Part of a small language model's weights: MLP 320 GELU, no biases in attention or MLP.
MLP neurons of a small language model. Each row is named by its layer, matrix (up: input weights) and neuron, and shows model dimensions 16-143. Each number is 50 + 10 x the weight over its row's rms, rounded and kept within 0 to 99.
After each neuron's rows, "fires on" lists the tokens most often at its 100 highest values on Wikipedia text that the model never trained on. A number after a token or word is its count.

L6.up190:46 36 25 42 45 58 59 48 43 55 38 33 43 45 49 47 60 36 51 35 48 36 47 38 62 35 61 59 60 52 44 37 53 56 66 58 47 55 70 52 53 45 45 59 52 49 63 54 58 41 52 42 39 45 69 61 42 52 46 39 69 40 51 40 60 54 53 59 52 39 40 65 73 45 48 65 54 75 66 32 51 49 55 56 58 49 61 56 49 46 63 58 52 29 44 33 65 45 49 41 37 47 50 49 58 54 56 51 46 43 53 47 47 52 39 52 49 32 55 68 25 50 56 54 54 56 51 39
fires on: "," 59, " (" 22, "0" 7, " |" 5, ":" 4

L4.up317:44 45 54 50 46 32 47 37 55 42 63 45 49 56 54 58 48 36 55 55 53 56 35 53 46 61 34 51 63 40 38 50 46 30 41 44 65 45 37 34 56 48 43 55 56 63 58 48 51 45 53 75 70 41 47 68 70 57 58 40 55 40 38 42 26 53 62 36 26 58 61 43 52 43 55 34 52 48 51 47 65 45 45 54 53 55 56 46 43 69 51 53 55 49 43 65 53 53 56 78 52 72 56 42 54 59 57 47 66 46 51 40 53 39 48 42 46 52 43 44 64 53 57 60 55 42 51 45
fires on: " m" 61, "″E" 10, " " 8, "==\n" 4

L11.up305:63 30 58 41 59 49 44 33 61 48 54 55 59 55 56 51 44 48 53 52 54 56 66 56 53 48 48 53 39 32 38 65 66 65 46 73 43 40 58 59 60 60 58 47 54 39 58 28 43 41 53 46 37 50 53 60 34 58 58 41 37 48 52 53 51 53 51 43 58 50 51 41 23 58 47 43 58 55 53 43 40 56 55 50 44 58 53 44 92 46 52 38 57 45 50 35 48 44 46 52 39 48 48 43 47 54 46 41 42 53 44 47 30 46 36 52 34 39 52 52 50 71 62 57 44 55 47 56
fires on: "," 79, "1" 5, " whether" 4

L10.up291:34 20 40 39 51 51 39 51 48 59 61 50 57 44 46 50 53 40 56 42 61 48 67 37 41 34 46 46 43 49 57 56 36 53 55 45 55 51 48 60 55 54 51 62 57 52 60 38 46 53 38 43 53 46 47 55 43 39 56 55 49 40 56 45 46 54 62 40 55 54 61 49 41 55 50 58 42 61 39 67 51 39 46 54 44 52 49 41 70 54 56 46 56 58 57 61 54 61 49 49 62 34 75 28 47 50 61 61 56 43 57 48 52 41 43 49 48 45 51 21 50 32 49 52 68 46 53 69
fires on: " of" 39, " in" 35, " to" 14, " after" 5, " from" 4

L5.up129:46 54 56 37 47 46 66 69 43 56 51 37 38 62 59 48 41 52 67 37 55 56 44 20 44 56 70 69 47 57 47 69 31 41 27 41 45 46 41 58 53 51 52 46 71 69 59 41 51 38 52 43 48 46 57 56 49 51 64 52 51 38 33 53 39 42 43 51 63 58 48 66 51 35 39 46 53 48 48 61 47 43 52 53 49 60 45 22 38 69 54 43 68 60 55 50 45 41 47 44 57 56 50 50 47 59 51 57 39 57 67 67 37 44 42 45 31 44 58 44 36 36 52 57 58 47 57 34
fires on: "2" 31, "1" 28, "0" 11, "9" 8, "8" 4

L11.up296:50 37 58 48 53 50 22 42 50 54 52 58 60 41 35 72 44 58 73 51 60 50 55 47 40 52 47 43 52 61 36 53 47 42 43 60 58 54 55 51 41 55 55 61 35 62 35 61 39 50 45 60 54 37 56 46 41 47 49 55 59 40 58 45 43 47 41 52 45 59 44 52 58 58 51 57 37 54 46 30 53 38 42 49 52 53 48 56 70 52 65 48 52 51 49 49 42 47 29 63 49 36 50 51 49 52 48 79 54 55 50 51 34 45 56 48 50 61 70 30 49 65 48 50 47 39 53 61
fires on: " to" 64, " would" 17, " until" 5

L4.up181:52 42 53 47 52 55 38 42 64 54 54 58 53 47 34 56 55 42 58 40 59 60 49 62 44 73 45 52 44 54 37 47 47 37 29 41 55 61 54 65 58 54 47 35 41 54 55 34 47 25 52 47 55 56 39 46 41 52 38 57 61 56 37 47 53 46 54 58 66 46 46 74 42 53 24 53 45 46 40 46 48 42 81 62 77 67 30 52 56 65 56 61 37 55 43 68 53 41 46 44 44 43 45 55 41 52 61 57 64 50 55 47 39 59 60 45 47 50 39 45 46 53 58 71 39 41 42 32
fires on: "." 59, " |" 20, "-" 11, "ed" 5

L5.up241:68 43 40 47 49 42 53 60 38 53 45 57 47 34 54 32 53 54 63 52 51 58 55 42 60 52 54 33 43 58 51 53 58 63 51 53 60 52 46 66 47 61 39 59 47 47 50 49 51 54 43 32 33 51 51 35 57 49 38 59 61 44 68 51 55 56 38 48 58 58 43 38 51 59 54 47 54 51 54 56 37 55 64 36 54 42 60 38 46 41 55 50 66 37 31 37 54 27 61 35 52 45 57 49 37 48 51 45 49 69 60 55 36 45 55 44 49 61 52 62 32 57 39 60 62 52 65 35
fires on: "2" 55, "1" 30, "0" 7

L5.up58:44 59 42 38 57 65 26 59 54 42 48 53 33 41 48 61 50 49 51 45 59 39 68 45 56 40 57 37 61 57 39 57 57 58 42 48 45 47 60 54 51 55 55 69 31 60 36 68 63 46 38 55 63 54 70 41 45 56 57 45 38 49 43 34 49 47 54 63 46 41 46 25 39 46 37 48 43 53 54 42 60 66 40 45 39 37 56 38 52 48 53 54 43 39 45 60 54 49 52 24 38 40 62 47 32 36 53 56 58 54 56 58 47 29 42 44 48 53 69 54 46 51 58 62 41 57 50 57
fires on: " to" 81, " of" 10, " that" 5

L4.up159:47 65 48 54 42 44 56 49 42 52 47 48 63 53 39 71 38 51 75 48 30 61 58 44 56 48 50 41 37 57 66 49 51 45 55 31 50 35 53 60 58 21 63 48 46 70 58 54 52 39 34 59 44 49 42 46 68 54 53 51 39 49 62 49 53 44 62 38 46 57 48 48 48 56 42 46 61 39 47 52 63 54 53 49 35 58 33 55 61 37 60 32 47 51 40 39 68 50 43 55 55 33 50 62 36 47 52 70 54 39 50 55 51 49 60 58 61 45 53 49 51 42 59 41 36 45 56 53
fires on: "-" 59, "\n\n" 33, ")\n\n" 4

L5.up101:35 49 59 49 48 47 42 65 34 50 56 39 32 53 36 57 60 41 58 59 40 64 53 45 53 44 37 51 53 55 60 47 63 21 49 53 54 49 59 47 58 36 42 51 40 60 56 67 43 45 57 41 50 48 58 29 56 47 40 66 50 57 34 52 35 60 42 29 45 53 48 39 34 45 73 53 53 44 51 53 32 40 63 54 37 69 50 56 63 47 53 42 62 41 62 57 56 57 28 66 51 41 51 58 36 57 33 58 48 51 41 36 46 44 69 51 44 38 71 34 51 66 42 48 42 62 53 48
fires on: " m" 27, ":" 13, "am" 9, " g" 7, " to" 7, "M" 6

L5.up280:48 36 51 63 43 55 59 69 72 50 56 44 46 55 45 30 51 49 45 57 35 62 56 54 49 53 68 31 53 64 47 31 49 47 60 53 63 56 63 55 55 52 49 70 33 46 48 62 59 52 43 46 46 66 60 64 46 55 45 55 33 59 61 44 36 70 33 51 62 43 53 48 28 41 54 52 48 63 42 50 39 52 48 41 52 50 55 50 41 55 48 54 32 46 42 44 54 52 58 68 51 46 53 50 42 59 45 55 45 67 51 55 69 60 40 43 56 21 53 41 53 70 56 65 59 37 55 33
fires on: " October" 17, " April" 8, " November" 7, "ule" 6, " July" 6, " August" 6

L11.up246:49 50 46 47 49 61 36 50 65 38 67 56 49 47 52 41 52 40 46 62 55 42 45 36 53 34 50 57 56 57 57 68 60 63 52 49 52 54 53 49 33 65 60 50 27 52 66 45 57 40 51 24 42 38 40 66 57 20 45 46 47 57 47 45 63 49 54 70 34 47 49 42 43 39 51 42 53 46 68 33 52 41 52 47 34 38 44 32 57 42 68 56 80 50 45 48 70 43 53 72 43 41 43 52 54 44 58 55 43 50 50 43 54 50 50 43 60 55 46 49 54 35 50 47 66 48 60 38
fires on: "1" 28, "\n" 25, ")\n" 19, ")" 8, " |" 5, "|" 4

L2.up103:42 59 57 37 59 69 60 37 36 41 47 32 45 50 52 68 69 52 39 54 53 57 48 36 54 47 46 45 54 46 43 52 44 37 50 43 60 37 57 59 63 40 45 47 54 38 42 68 34 49 45 53 50 47 65 56 54 39 68 63 51 42 35 51 33 16 48 60 56 57 66 51 64 55 45 44 35 57 52 43 54 51 42 65 64 47 46 67 64 45 51 59 56 40 60 39 52 43 47 38 51 43 52 44 48 40 66 57 45 55 58 47 54 52 33 71 57 50 42 53 48 45 56 63 52 48 63 55
fires on: ":" 31, "D" 15, " bl" 10, "-d" 9, "):" 4, " blue" 4

L2.up233:31 46 46 38 64 58 38 35 41 46 26 57 66 32 45 45 57 53 35 32 46 52 40 48 42 49 74 51 53 43 26 51 46 68 66 47 50 53 64 48 41 57 64 57 72 46 51 49 46 28 47 49 51 56 49 44 66 52 47 56 57 37 65 61 49 36 52 55 45 40 59 45 35 56 41 62 33 63 54 33 50 61 35 59 38 48 71 57 33 53 52 29 45 48 55 37 49 37 52 49 54 41 48 56 62 56 48 58 55 50 65 42 45 46 44 44 46 47 49 56 44 61 39 47 53 62 44 68
fires on: " in" 27, " the" 24, " by" 16, " and" 8, " of" 5, " at" 4

L6.up129:43 43 40 34 57 63 65 42 57 53 42 47 67 54 43 62 39 71 64 45 48 51 39 55 55 45 48 50 56 77 73 50 33 36 44 56 52 29 46 59 57 42 56 40 62 70 46 47 48 38 43 52 52 35 64 49 56 49 50 76 54 40 43 40 47 55 61 56 51 56 49 48 48 56 57 56 43 45 46 44 54 47 62 57 29 48 47 63 51 41 42 41 46 51 45 51 71 64 50 36 49 46 36 26 46 43 37 47 46 59 67 64 58 56 52 64 56 34 38 41 52 35 63 49 56 33 55 46
fires on: "-" 100

L2.up298:65 58 49 71 46 53 45 49 47 72 30 45 60 55 43 59 46 41 32 36 43 46 64 37 73 50 57 61 50 55 47 52 38 69 43 47 56 58 57 59 51 73 47 61 48 34 50 45 72 60 54 50 39 54 46 58 35 48 37 41 52 38 49 43 44 50 51 59 62 47 36 40 33 63 50 67 61 55 58 45 54 54 50 48 37 48 38 50 35 50 46 34 45 49 58 47 52 50 68 23 42 48 51 60 40 42 42 66 64 60 44 35 46 46 36 48 52 60 57 56 54 72 36 48 55 61 46 64
fires on: " |" 49, " where" 12, " every" 11, " grand" 6, " final" 4

L5.up261:46 51 48 54 63 52 56 50 42 47 61 42 30 65 57 83 62 40 56 42 58 63 54 56 40 43 49 47 45 59 51 47 40 43 64 59 42 39 42 39 45 59 44 58 48 46 57 58 50 55 54 55 67 20 48 49 35 56 51 39 42 41 58 60 40 34 45 54 61 69 48 34 45 38 40 47 60 45 55 30 65 59 38 58 42 43 51 31 48 40 53 60 44 51 49 40 44 53 46 68 62 68 44 47 28 51 45 36 56 64 85 60 48 50 46 53 46 46 67 46 53 49 49 52 63 46 47 42
fires on: "8" 24, "7" 20, "9" 16, "4" 13, "5" 9, "6" 9

L4.up120:43 57 55 32 62 47 37 48 49 41 41 53 50 37 46 55 47 49 34 39 39 50 68 55 52 39 66 35 47 46 45 67 52 57 63 51 51 46 63 54 54 55 57 56 55 45 69 38 58 40 50 55 43 52 61 33 46 43 31 41 55 45 53 60 51 36 58 58 42 53 64 48 55 38 58 62 41 70 45 61 46 56 51 39 48 48 25 50 43 43 58 36 66 56 35 51 61 52 58 57 74 35 48 62 56 47 63 51 61 24 54 57 41 48 51 51 58 50 50 57 46 40 65 30 57 44 66 70
fires on: " at" 25, " known" 24, " of" 21, " such" 6, " by" 5

L11.up100:52 39 47 45 60 52 35 33 49 41 43 77 60 39 42 56 55 33 54 69 34 52 55 43 46 54 35 43 52 46 37 52 51 61 49 60 44 59 49 62 56 62 39 61 50 61 41 61 57 29 52 57 51 62 60 49 46 64 48 54 37 59 45 52 63 52 51 56 59 43 53 46 38 61 54 45 53 52 33 38 63 48 43 44 44 42 47 52 70 52 50 51 54 39 36 70 46 46 44 52 31 30 71 41 29 37 54 51 34 47 36 46 54 32 58 51 46 45 62 32 56 60 45 63 36 40 61 70
fires on: " by" 29, " in" 25, " to" 14, " with" 10, " of" 6, " about" 5

L8.up121:37 43 77 36 46 48 48 49 35 44 46 56 54 50 60 35 46 46 54 38 37 32 53 65 38 59 75 51 46 57 46 46 49 70 52 56 48 59 54 39 53 52 65 49 40 70 57 38 34 35 50 38 54 40 54 56 50 66 66 48 46 58 34 57 37 48 60 57 55 54 50 65 43 34 54 44 64 51 52 50 66 33 55 52 42 54 47 57 65 53 52 54 54 49 50 46 40 48 38 51 54 55 60 45 53 47 62 56 80 55 53 41 44 26 58 53 49 24 38 78 47 61 52 50 53 50 53 33
fires on: "." 73, ":" 7, "ord" 4

L4.up88:64 66 53 58 56 53 45 57 37 59 49 37 56 41 44 39 47 37 46 58 48 54 53 37 62 28 51 47 56 62 43 50 54 50 74 57 47 36 77 61 63 63 34 55 51 46 64 58 58 57 44 41 46 41 57 66 51 74 59 33 56 49 58 54 52 67 53 64 51 43 37 39 30 45 52 44 50 61 59 47 46 46 62 41 47 55 59 61 75 37 52 42 41 26 51 39 39 43 45 45 43 39 51 46 42 41 49 45 31 46 53 46 49 43 38 37 42 45 58 56 53 58 34 53 40 47 55 54
fires on: "," 92, "\"," 6

L5.up45:55 50 64 46 51 65 57 58 57 50 47 47 62 43 62 61 57 60 61 29 47 40 46 54 39 39 59 44 44 51 35 45 52 49 58 45 52 43 42 43 52 43 47 42 34 52 56 43 50 40 41 56 57 34 54 37 52 48 45 50 50 47 37 50 39 45 57 29 51 45 51 49 34 54 57 43 47 55 73 73 51 37 68 43 62 59 37 31 69 57 50 38 49 53 35 59 70 49 59 65 65 55 58 64 60 40 64 62 47 43 69 36 48 41 24 60 59 52 58 32 32 66 64 45 57 58 45 44
fires on: "ing" 29, " It" 17, " of" 10, "2" 5, " it" 5, "This" 5

L4.up244:48 51 69 60 45 55 39 43 42 49 59 26 59 53 23 47 39 43 57 50 31 65 54 49 57 40 41 46 76 62 38 62 32 34 57 48 57 51 53 64 50 53 46 58 63 63 39 50 54 48 49 50 59 47 39 52 39 66 46 46 70 54 50 51 48 58 56 40 45 54 51 51 56 37 67 55 21 51 51 52 43 54 69 44 43 51 40 67 29 40 48 53 56 45 41 38 39 65 50 59 41 56 58 44 54 41 43 48 41 39 53 45 50 50 34 46 48 52 61 40 60 46 51 45 58 45 37 63
fires on: " Total" 27, " =\n\n" 23, " chart" 8, "Billboard" 4

L8.up160:53 50 36 32 46 60 38 59 55 55 57 38 54 51 28 45 53 48 65 65 83 59 41 30 38 50 56 61 44 54 71 47 40 43 57 51 60 34 39 58 51 37 39 52 41 51 59 48 56 47 32 62 47 54 57 45 48 53 41 46 59 41 55 66 41 33 45 42 48 44 40 63 53 59 29 55 43 37 59 44 58 48 56 54 65 42 47 55 54 55 42 65 67 67 55 58 46 37 60 43 57 56 63 56 47 70 43 55 43 33 66 39 58 64 59 36 63 38 49 53 64 50 42 51 55 50 48 52
fires on: "l" 25, " an" 11, "m" 11, "h" 10, "w" 9, "n" 7

L5.up135:69 46 56 48 60 54 24 45 76 47 47 46 69 56 54 61 37 39 52 50 54 38 46 30 44 52 43 45 40 61 40 61 50 57 28 49 56 43 30 41 53 66 46 45 51 47 41 46 56 56 34 43 54 40 64 45 57 43 51 48 42 34 66 45 75 78 68 51 52 40 61 22 57 53 44 47 53 56 50 57 39 35 39 50 64 38 38 54 60 48 53 63 58 48 40 57 56 62 43 64 49 52 49 54 61 55 53 75 51 41 56 52 50 55 31 46 68 53 57 53 39 43 53 45 42 53 45 45
fires on: " which" 47, " who" 18, " would" 10, " that" 9, " however" 6, " although" 4

L4.up258:36 31 51 56 50 52 25 62 44 58 68 53 62 55 40 57 42 61 41 53 44 43 52 31 55 60 50 63 39 59 49 59 51 65 45 42 53 21 40 61 53 44 44 38 30 43 59 57 56 54 56 45 44 40 64 32 65 58 48 53 42 55 69 48 61 63 73 60 65 60 42 44 54 45 59 62 75 41 57 32 48 47 56 63 41 33 49 58 41 38 58 52 27 31 44 47 60 40 65 43 65 45 38 49 45 46 34 64 44 54 58 50 57 52 51 37 48 57 47 59 48 54 56 51 72 60 64 51
fires on: "|" 39, "-" 34, " Party" 13, " |" 5, " No" 4

L8.up185:39 42 34 38 45 52 44 45 62 48 58 49 42 41 61 40 70 49 44 51 52 42 59 56 49 59 49 39 35 48 43 58 42 55 35 59 28 38 52 55 52 66 69 54 49 68 55 57 37 52 44 34 46 37 62 38 57 34 55 34 58 62 53 61 46 52 33 46 65 46 34 52 50 56 47 26 52 66 54 49 39 53 62 52 63 50 57 29 48 62 41 46 63 39 36 44 58 35 55 50 49 57 54 49 56 56 41 64 60 50 47 43 65 33 31 54 47 48 57 72 53 52 44 41 62 46 41 50
fires on: "1" 65, " " 28

L10.up314:57 44 74 49 53 42 49 60 49 61 52 41 53 43 44 60 49 19 55 48 72 47 59 33 52 37 68 63 53 57 52 60 51 48 48 47 44 46 40 39 54 43 61 76 42 56 55 52 59 43 43 52 49 47 54 55 51 48 42 41 47 47 65 42 38 40 61 62 41 45 35 31 48 55 63 35 44 17 53 40 63 42 51 51 42 60 58 50 63 61 56 44 62 54 59 41 68 55 65 38 59 48 45 66 32 48 43 37 35 38 46 37 60 59 57 56 51 48 50 50 55 69 62 55 53 41 55 68
fires on: " an" 36, " dis" 8, "m" 6, "b" 5, "p" 5, "-c" 5

L10.up265:55 41 44 45 60 45 61 57 48 57 39 18 42 65 47 62 64 49 38 34 50 56 62 46 42 38 52 73 50 65 45 50 36 44 64 53 55 59 54 59 40 47 54 43 53 50 48 57 53 53 76 42 70 47 59 49 41 47 62 55 47 52 33 61 45 44 46 43 46 58 70 38 55 42 46 61 44 38 28 58 49 63 44 52 39 65 40 47 32 54 48 49 51 44 38 49 41 59 47 42 39 41 49 61 40 65 49 43 45 61 50 63 57 42 49 45 42 45 34 42 39 56 48 52 61 55 80 35
fires on: "0" 18, "9" 17, "2" 14, "8" 11

L4.up208:43 57 53 54 40 58 52 57 46 58 44 43 45 38 41 42 66 69 55 73 29 52 48 45 33 50 44 41 54 62 47 38 42 46 58 50 54 40 52 47 58 32 27 46 55 54 65 43 47 33 40 60 41 74 45 52 59 54 57 57 42 40 50 55 49 59 51 09 32 58 35 33 41 46 63 54 48 59 48 42 61 52 52 51 48 57 62 47 69 62 53 51 55 46 49 50 67 62 41 53 54 42 54 34 58 56 63 54 52 46 44 46 45 54 49 28 54 61 60 44 48 53 46 51 55 46 40 40
fires on: " |" 50, " votes" 4

L6.up276:50 35 47 46 30 59 47 44 62 55 43 52 29 35 57 38 41 51 63 58 35 62 54 44 44 41 57 51 45 54 79 32 47 69 64 44 45 45 80 53 47 39 40 42 44 59 62 53 52 50 56 44 53 60 47 40 33 41 52 48 55 48 58 55 42 50 43 31 55 54 46 44 49 54 51 41 63 56 67 38 69 58 43 39 51 53 47 49 47 38 50 37 42 47 36 45 51 52 49 30 54 57 58 53 59 55 44 56 46 55 37 33 45 72 41 39 54 50 55 55 75 58 43 56 72 51 44 49
fires on: "1" 51, "2" 9, " |" 7, " " 5, " is" 5, "0" 4

L10.up139:57 36 59 58 36 40 55 56 63 48 54 48 51 49 53 47 52 39 52 71 58 74 56 55 46 31 72 55 51 69 44 54 70 52 60 39 57 45 52 62 53 44 53 63 62 58 58 52 53 46 47 43 61 60 51 56 43 56 36 39 52 48 47 47 64 40 42 27 54 44 64 47 48 62 44 56 49 40 62 46 62 34 45 50 55 50 40 48 53 41 41 42 67 56 53 49 60 56 43 48 57 54 63 53 20 48 34 58 66 47 50 65 60 51 44 57 52 47 52 33 48 56 56 36 49 33 31 51
fires on: " an" 89

L2.up84:45 49 59 52 35 61 67 61 38 59 45 42 64 71 52 38 51 58 48 62 50 48 59 44 55 43 68 47 45 63 62 55 65 53 72 33 41 54 72 65 51 65 46 42 59 45 59 67 49 56 38 39 35 40 39 58 57 55 45 37 52 46 54 61 36 51 61 59 49 40 37 63 31 34 43 46 57 59 58 48 44 38 53 45 56 48 39 52 69 53 40 52 23 37 49 59 54 60 51 46 32 32 47 55 50 53 63 51 53 57 52 40 40 48 57 49 48 61 52 43 68 53 44 37 33 41 36 28
fires on: "," 92, "|" 8

L5.up308:56 55 41 49 43 56 51 53 59 55 58 54 47 36 36 58 32 51 67 51 42 53 54 50 45 55 67 34 52 55 39 59 66 59 53 46 49 62 44 55 45 43 27 45 67 60 71 47 38 35 49 58 50 49 36 45 55 56 68 54 51 44 43 47 40 44 47 34 42 35 57 59 52 49 49 47 52 50 46 45 44 44 54 57 52 54 41 61 64 66 56 39 54 41 39 41 66 50 48 54 48 61 57 38 36 46 64 57 63 33 41 38 27 63 18 26 43 47 76 57 52 45 39 45 30 35 55 61
fires on: " |" 57, "t" 8

L6.up242:61 65 48 30 58 52 44 50 51 52 44 33 64 40 40 51 58 30 70 56 47 55 36 50 37 52 41 40 51 52 41 51 37 51 44 40 37 59 39 48 53 58 57 60 50 67 47 52 52 51 37 45 61 36 59 43 42 51 37 41 50 48 49 46 44 42 48 55 51 44 24 40 73 41 51 56 54 34 37 42 55 54 56 61 57 56 42 46 55 51 49 61 39 57 45 38 56 65 59 65 40 58 59 73 55 31 68 57 61 47 59 41 61 53 45 48 48 45 58 54 53 39 68 53 45 54 44 52
fires on: "b" 29, "p" 8, "f" 6, "l" 6, "v" 5

L4.up280:67 39 47 46 48 39 49 40 43 62 51 43 45 39 60 44 58 45 53 44 58 45 69 63 41 38 36 42 40 47 53 44 51 54 55 45 48 68 51 58 56 64 60 51 54 60 47 45 43 71 31 37 36 44 65 46 50 58 64 62 60 50 50 51 53 35 45 41 61 50 44 46 42 48 58 64 58 53 41 73 48 54 70 41 56 48 52 42 45 52 53 62 49 42 31 51 55 47 64 37 62 67 52 50 52 45 51 30 54 56 58 54 44 52 40 34 61 43 61 55 35 75 57 57 64 67 68 53
fires on: "1" 25, "2" 22, "0" 7, "3" 5, "in" 4, "4" 4

L8.up303:62 50 35 53 39 64 40 52 74 50 46 57 56 48 59 44 41 54 51 53 40 62 57 57 47 43 34 42 55 58 49 63 52 64 42 48 54 48 51 59 54 58 49 52 37 52 65 67 66 38 79 32 56 41 42 65 50 27 40 35 61 49 50 49 42 66 45 59 54 51 54 32 73 64 59 43 50 61 50 50 62 51 65 65 56 41 52 33 33 34 47 49 58 47 50 48 42 38 65 41 58 49 64 57 51 49 32 40 59 48 53 58 61 53 29 42 39 52 59 67 41 32 70 36 50 43 53 50
fires on: "2" 65, "1" 32

L8.up264:55 50 62 31 43 53 60 48 65 38 38 70 47 63 58 55 49 50 49 26 27 55 53 48 60 53 55 48 64 57 54 49 28 49 49 44 40 58 52 56 68 49 55 37 47 44 52 38 35 34 58 40 46 59 48 56 34 63 47 44 54 60 38 48 46 37 32 48 50 48 61 69 37 41 51 25 38 58 41 54 61 46 47 50 53 50 47 39 57 63 36 63 51 68 50 59 62 48 58 36 50 57 44 53 69 46 60 68 46 47 52 40 69 44 46 53 41 47 45 49 39 74 55 56 63 33 53 50
fires on: " of" 49, "." 17, " New" 4

L5.up51:39 55 58 47 54 58 66 64 61 37 48 58 43 46 46 51 75 57 50 45 43 40 49 42 38 43 39 45 44 75 43 51 46 48 55 45 69 43 65 53 69 41 40 47 36 54 50 57 43 49 46 59 49 48 45 29 52 49 44 69 56 57 41 71 32 44 41 51 39 49 35 35 40 43 70 50 61 48 65 48 52 42 60 62 34 42 53 50 48 52 45 40 39 29 44 47 57 59 50 33 52 50 37 40 47 54 46 61 48 58 55 70 65 39 56 71 47 63 54 70 41 41 57 57 65 51 43 43
fires on: ":" 70, "-" 21, "\n" 5, " |" 4

L6.up292:24 41 50 50 40 54 54 50 40 56 44 50 39 61 38 50 42 56 73 59 44 55 58 63 56 39 53 66 36 43 60 53 41 31 41 34 51 61 46 57 52 56 52 56 44 63 63 50 71 31 46 46 33 43 57 43 41 46 58 56 61 43 50 60 53 44 58 50 47 58 58 45 66 46 46 50 67 39 37 37 24 53 53 43 41 29 59 51 45 42 44 51 53 32 55 43 56 43 58 46 51 46 67 48 38 54 53 69 66 59 41 55 43 66 52 50 35 50 41 58 39 43 62 54 69 54 64 40
fires on: "-" 53, " |" 12, "0" 11, "–" 5

L2.up141:34 39 46 32 56 69 39 68 75 63 41 38 44 51 49 52 56 59 29 50 54 53 55 52 46 54 46 46 53 58 46 51 55 47 41 65 55 48 42 58 53 39 61 41 47 51 56 65 57 66 51 60 43 55 44 61 40 71 37 50 39 49 62 60 53 54 54 49 55 56 50 54 55 54 37 65 55 62 52 36 58 46 50 55 41 60 54 62 48 56 59 51 15 31 28 37 32 46 54 36 37 54 33 40 44 32 41 43 56 47 62 50 57 57 58 37 45 49 55 56 54 46 52 51 45 52 58 54
fires on: " |" 38, ")\n" 33, "\n" 8, ":" 7, "|" 5

L2.up318:39 59 53 52 69 75 66 53 59 41 35 67 45 46 50 57 67 49 55 51 55 58 33 43 48 52 56 58 64 64 55 48 52 54 43 51 60 35 37 58 47 47 41 51 46 68 40 61 46 55 33 56 37 47 54 59 35 39 58 55 41 59 43 48 57 37 59 46 52 47 54 51 30 62 59 57 52 70 46 48 46 50 36 60 48 56 42 38 49 72 41 46 40 35 37 21 51 46 45 54 36 65 29 48 61 54 55 55 42 55 54 52 32 56 44 47 61 55 62 63 37 43 62 35 43 41 52 45
fires on: "(s" 11, "\n" 10, ")\n" 8, " documentary" 8, " novel" 7, "'" 7

L10.up312:43 39 44 43 49 54 55 51 52 66 55 66 65 50 36 54 42 27 58 52 46 56 55 41 54 55 53 66 53 62 42 50 46 67 30 38 54 58 46 58 60 45 51 44 53 50 41 44 56 46 54 53 55 43 44 37 43 65 36 51 48 48 54 59 67 42 62 53 68 33 62 58 61 62 43 52 50 56 58 50 59 28 38 39 58 46 35 60 52 39 57 23 62 49 49 22 66 58 53 26 48 47 49 62 41 62 42 43 66 36 60 45 50 35 45 67 59 48 46 49 53 58 61 34 60 47 41 41
fires on: " an" 100

L6.up226:61 47 58 44 47 50 47 47 38 38 51 46 25 53 55 41 61 54 63 40 57 73 53 57 42 31 32 40 56 49 52 42 46 48 48 63 41 58 39 58 52 79 47 58 42 55 59 61 46 62 42 49 53 49 35 49 68 55 55 41 62 47 52 46 36 32 38 49 55 50 47 43 52 50 43 38 58 50 60 50 25 47 59 60 59 39 54 34 39 65 32 35 60 43 34 42 59 51 67 51 47 54 58 57 45 43 65 57 54 68 35 48 42 49 35 41 43 42 49 61 36 68 48 63 61 66 50 52
fires on: "0" 45, "1" 12, "7" 6, " |" 5, ":" 4

L6.up204:60 43 57 51 57 66 51 34 35 49 46 48 39 45 49 76 68 28 51 44 71 80 56 43 36 47 40 68 62 54 54 56 64 49 69 48 34 45 48 47 60 51 34 51 51 52 54 53 48 61 59 48 43 39 55 62 46 32 48 53 50 54 32 46 61 42 47 51 50 48 55 42 71 52 52 51 54 46 41 49 41 27 64 53 57 52 60 58 46 53 41 47 44 61 56 51 49 34 56 53 50 53 48 57 40 61 45 47 32 85 60 36 56 47 35 54 59 54 45 57 56 33 43 47 51 57 72 42
fires on: ":" 66, " well" 24, "):" 4

L11.up171:57 30 49 29 65 38 67 61 46 58 44 43 48 58 47 53 39 61 52 41 54 35 54 56 50 45 51 44 63 51 35 36 55 62 50 57 46 47 35 37 46 60 63 34 51 49 62 68 59 44 72 51 45 37 39 48 63 55 47 42 61 49 45 59 59 64 31 64 55 63 66 46 60 57 63 49 41 33 67 61 52 60 41 43 61 53 37 45 38 45 53 65 59 51 54 46 51 37 58 36 51 46 59 46 27 61 53 55 40 58 44 56 49 41 55 49 48 57 48 56 40 64 53 46 40 37 58 30
fires on: "1" 32, ":" 14, "6" 10, "9" 10, "8" 9, "4" 5